Part of a small language model's weights: 6 heads of 64, learned positions.
MLP neurons of a small language model. Each row is named by its layer, matrix (up: input weights; down: output weights) and neuron, and shows model dimensions 96-223. Each number is 50 + 12 x the weight over its row's rms, rounded and kept within 0 to 99.
Before each neuron's rows, "raises" lists the tokens whose logits its output raises most directly, leaving later layers aside.

raises: "ment", "ed", "er", "ing", "ement"
L4.up13:58 41 60 53 67 38 42 73 57 52 28 31 20 51 63 67 25 36 77 47 33 65 38 36 48 46 41 54 24 56 36 29 62 32 47 50 61 38 41 60 39 71 47 60 49 58 65 38 46 44 48 65 60 41 36 52 47 55 40 59 66 62 67 29 50 49 43 47 23 45 59 67 43 56 39 44 60 57 54 57 20 69 50 38 42 60 37 56 34 35 46 72 50 38 55 33 63 66 40 69 54 39 52 47 53 49 64 52 47 52 59 56 37 52 60 58 57 42 66 51 33 40 56 40 41 45 40 42
L4.down13:53 44 26 57 54 44 47 46 63 38 49 54 58 69 53 51 53 56 53 42 40 62 33 47 64 37 45 48 46 40 40 43 25 44 57 60 51 39 67 50 46 65 77 53 44 40 42 47 53 58 76 50 32 64 54 52 62 50 73 45 45 22 66 36 42 55 49 47 55 48 44 54 43 54 60 39 70 44 56 39 33 24 47 54 18 38 52 38 43 65 67 30 52 45 54 36 45 71 62 67 45 64 51 47 28 28 55 56 32 61 37 60 59 52 31 20 49 65 44 40 50 46 58 61 46 69 42 67

raises: "ation", "ating", "ud", "ated", "ature"
L4.up55:57 38 66 35 40 45 63 64 59 66 37 52 68 76 38 50 39 43 45 60 56 46 49 44 54 35 28 53 50 52 47 47 54 52 51 49 29 42 41 56 42 72 54 59 59 64 41 63 58 41 95 62 18 73 49 59 51 34 63 57 50 42 61 67 36 38 32 56 43 32 40 42 36 23 41 51 51 62 32 51 53 69 42 62 45 44 35 75 48 49 44 47 41 60 73 44 50 51 48 57 47 20 43 51 56 53 47 62 67 68 32 59 53 52 50 59 60 34 32 38 60 60 44 31 38 47 62 50
L4.down55:51 45 58 43 40 45 47 71 69 58 69 62 36 40 24 62 64 64 62 56 64 40 64 38 59 60 60 56 47 54 69 55 42 52 57 59 53 45 46 56 58 73 46 49 37 64 42 40 51 43 60 69 29 44 57 48 69 35 50 66 35 65 39 30 45 76 55 69 73 62 54 44 49 30 45 64 27 56 50 47 65 50 41 53 51 48 27 45 47 39 53 44 61 47 45 61 27 37 36 51 53 36 35 34 58 30 99 48 61 43 42 51 63 70 61 62 58 67 63 59 51 35 45 51 61 42 52 46

raises: "==", "===", ")\"", " ==", "rup"
L4.up523:51 55 44 73 44 45 55 44 47 55 39 44 42 48 49 40 65 20 29 37 70 33 48 00 49 50 46 49 51 49 61 46 46 48 51 58 56 52 67 56 62 59 21 34 57 50 39 61 52 64 38 50 54 63 39 41 42 61 78 28 49 67 48 40 69 50 25 49 49 48 57 48 46 46 46 58 38 45 76 46 50 61 58 46 50 49 52 58 45 22 42 35 52 39 44 61 46 67 45 37 56 63 32 55 52 38 40 51 50 63 68 62 50 43 49 51 63 47 51 56 50 56 66 69 52 52 66 61
L4.down523:70 39 37 50 51 62 53 62 48 19 50 50 76 51 48 69 40 45 48 48 38 71 58 67 38 53 54 37 37 39 48 37 56 47 52 58 44 46 44 46 67 60 44 23 43 59 64 51 48 23 40 40 36 54 49 29 51 58 61 69 37 45 53 44 40 51 40 84 57 39 40 64 51 60 48 59 65 50 43 61 68 21 47 68 62 59 46 48 37 49 64 61 62 47 59 36 27 50 62 53 60 55 56 46 51 37 53 37 44 63 36 56 55 49 85 32 55 73 67 54 51 38 52 23 34 60 46 67

raises: "\n", " ==", " |", "==", " Although"
L4.up1252:46 76 53 53 55 41 41 35 80 41 79 55 36 58 63 42 43 50 47 49 43 54 39 46 73 54 49 49 62 65 48 50 55 64 42 50 72 64 52 42 46 39 47 46 46 42 61 60 49 53 43 48 35 34 55 59 26 20 36 53 42 38 51 50 55 59 78 52 63 53 54 62 52 42 51 66 55 61 68 62 80 53 52 54 47 53 57 61 33 58 53 45 48 44 26 44 68 40 72 42 37 38 59 65 36 48 40 68 53 60 59 55 41 49 49 30 37 27 40 50 27 40 43 61 53 53 38 45
L4.down1252:55 36 37 57 47 64 59 65 19 57 26 66 50 55 43 45 67 45 56 45 76 48 76 47 55 45 45 49 27 57 41 66 39 44 52 50 37 48 67 55 43 49 60 42 48 52 47 32 65 44 70 58 47 58 64 54 71 67 41 33 51 46 46 38 44 54 45 51 46 54 57 51 51 74 56 51 52 27 48 72 39 31 39 70 59 36 66 36 51 49 64 54 43 48 58 36 48 79 46 54 62 67 34 44 58 49 44 45 51 34 48 55 58 40 45 49 76 57 63 45 59 55 68 44 42 44 58 44

raises: "er", "ction", "ers", "tz", "der"
L4.up740:41 58 52 61 51 46 49 59 38 53 51 61 66 49 47 53 42 49 43 39 34 67 39 42 75 70 43 70 72 36 65 44 70 49 35 62 58 37 36 51 62 77 57 58 64 46 35 60 46 45 52 80 53 46 35 60 45 44 59 82 17 40 50 46 53 44 57 57 48 49 59 48 66 37 46 61 47 60 39 54 56 65 45 65 67 53 66 53 49 54 35 68 37 49 30 50 50 51 49 43 60 50 74 27 52 38 35 52 47 56 40 27 58 56 53 39 42 34 49 43 53 60 47 56 35 57 47 44
L4.down740:77 56 58 43 62 26 57 53 58 46 56 63 54 55 57 58 46 43 64 53 65 54 53 54 44 49 48 45 61 50 62 42 44 69 53 48 68 61 36 37 55 49 75 63 55 32 56 62 59 47 51 30 50 50 42 52 63 47 62 33 57 44 49 67 50 40 42 37 45 39 68 62 65 49 50 18 58 45 49 30 46 33 45 19 42 48 47 77 56 48 53 36 73 35 43 43 37 43 49 64 54 62 26 41 51 30 50 45 27 53 60 55 54 47 42 45 53 68 43 55 57 55 38 54 64 50 34 72

raises: " which", " whom", "whose", " who", " These"
L4.up1170:55 45 49 58 47 52 61 44 53 38 46 45 57 42 56 72 42 63 54 37 60 26 64 59 64 30 37 41 57 49 12 43 71 62 39 56 59 41 67 73 39 24 53 51 54 59 65 49 49 56 43 63 44 51 43 41 42 50 45 45 66 49 66 52 58 57 60 24 32 46 35 49 54 38 56 52 76 48 58 58 50 56 57 54 53 59 59 60 26 61 50 47 65 46 59 58 50 36 34 46 23 47 51 40 60 57 48 46 29 60 54 41 47 34 49 70 48 61 41 52 52 57 50 52 63 34 43 54
L4.down1170:44 52 65 39 38 54 54 54 19 58 58 39 56 50 27 25 56 34 16 66 51 57 52 52 51 71 60 41 62 47 51 62 27 35 74 74 54 39 62 20 39 51 45 55 49 55 45 39 51 41 45 31 39 34 51 75 55 49 66 56 43 29 36 47 48 54 50 64 51 64 48 68 57 52 62 64 34 31 58 34 54 46 53 55 29 31 52 34 64 57 40 53 55 63 40 51 49 42 40 36 64 52 53 50 45 52 44 51 56 67 53 76 43 55 58 35 40 61 34 55 53 61 53 55 38 61 35 66

raises: " of", " Of", "able", "ring", "ary"
L4.up850:42 59 73 48 23 57 56 42 55 36 47 33 48 48 47 66 59 49 42 31 44 56 53 45 66 53 62 37 30 62 38 56 41 81 41 62 58 50 49 62 47 54 51 30 47 65 65 55 58 44 55 66 66 31 45 32 67 62 45 65 40 61 59 51 59 49 51 32 49 48 57 66 47 89 31 32 59 46 41 34 48 41 64 43 40 60 65 54 48 66 50 45 56 38 54 55 42 61 42 48 42 54 63 44 49 54 60 52 43 51 43 39 42 57 21 53 57 52 67 62 67 71 56 78 36 54 31 47
L4.down850:74 50 54 45 61 29 69 61 56 63 48 44 69 41 50 46 47 65 44 68 55 59 23 33 50 38 59 59 54 54 42 77 54 51 56 56 52 53 51 38 47 50 57 64 42 52 45 45 73 41 57 52 59 50 60 83 53 50 51 46 51 37 33 73 42 21 71 50 41 48 89 42 53 57 46 42 49 56 29 66 48 54 59 66 25 65 50 52 33 47 57 33 61 67 33 49 33 61 55 37 39 59 58 51 41 50 38 32 41 32 52 56 58 54 23 42 36 41 57 52 37 39 54 53 37 39 50 56

raises: "ed", "ter", "al", "ers", "er"
L4.up278:36 50 36 49 25 50 63 47 51 52 55 45 63 72 34 22 40 37 46 44 39 35 49 47 57 77 44 57 65 64 59 54 34 61 44 62 39 35 50 81 56 59 38 42 51 55 67 33 48 52 62 27 44 61 59 56 52 40 46 43 56 89 53 61 50 56 33 50 50 45 47 53 61 43 41 56 65 65 69 49 61 40 58 38 66 45 38 57 66 64 46 32 43 53 41 61 26 61 50 53 49 47 51 45 57 50 64 51 44 56 40 56 56 54 38 44 52 71 42 64 53 40 40 47 45 26 46 74
L4.down278:64 58 41 36 55 37 60 54 66 54 40 29 53 44 48 32 47 35 67 43 44 60 56 44 62 29 59 31 77 56 31 60 51 56 53 55 51 33 65 48 45 63 43 54 43 43 43 45 63 55 47 64 53 45 50 63 61 34 64 58 31 55 49 63 58 67 37 57 20 40 48 38 52 19 59 35 44 46 71 51 42 13 63 63 37 44 35 64 53 72 44 34 37 60 52 64 57 71 37 58 47 37 49 48 44 36 53 60 63 27 31 65 51 52 70 68 47 44 40 61 71 45 58 32 55 49 37 65

raises: " of", " von", "ake", " Of", "let"
L4.up263:33 41 35 55 32 47 63 45 53 41 42 50 52 57 46 55 59 46 36 63 46 57 42 33 42 53 47 64 34 66 75 49 61 53 61 52 14 39 62 53 52 52 55 39 48 44 65 37 27 62 37 35 38 34 38 44 66 62 50 49 67 40 53 58 48 48 54 51 45 65 44 74 49 59 47 38 48 46 47 35 61 61 36 66 65 55 54 67 43 67 53 50 49 43 34 36 35 63 32 61 53 58 39 37 45 49 47 55 57 54 54 42 47 47 46 48 40 47 70 47 64 45 64 62 72 69 39 47
L4.down263:57 66 39 51 63 57 46 52 53 49 47 34 56 65 45 36 65 38 41 59 56 45 58 64 52 35 61 49 75 57 40 63 39 54 44 48 65 47 53 90 77 53 48 44 53 40 56 49 40 60 50 58 47 86 49 53 71 34 57 68 56 58 41 76 48 37 45 33 52 47 72 68 46 50 57 56 52 53 40 32 69 47 63 28 42 32 56 47 68 65 45 50 43 59 53 44 42 55 61 40 46 51 27 53 58 37 55 37 55 36 51 41 40 34 50 42 53 40 66 28 54 54 61 58 52 36 68 46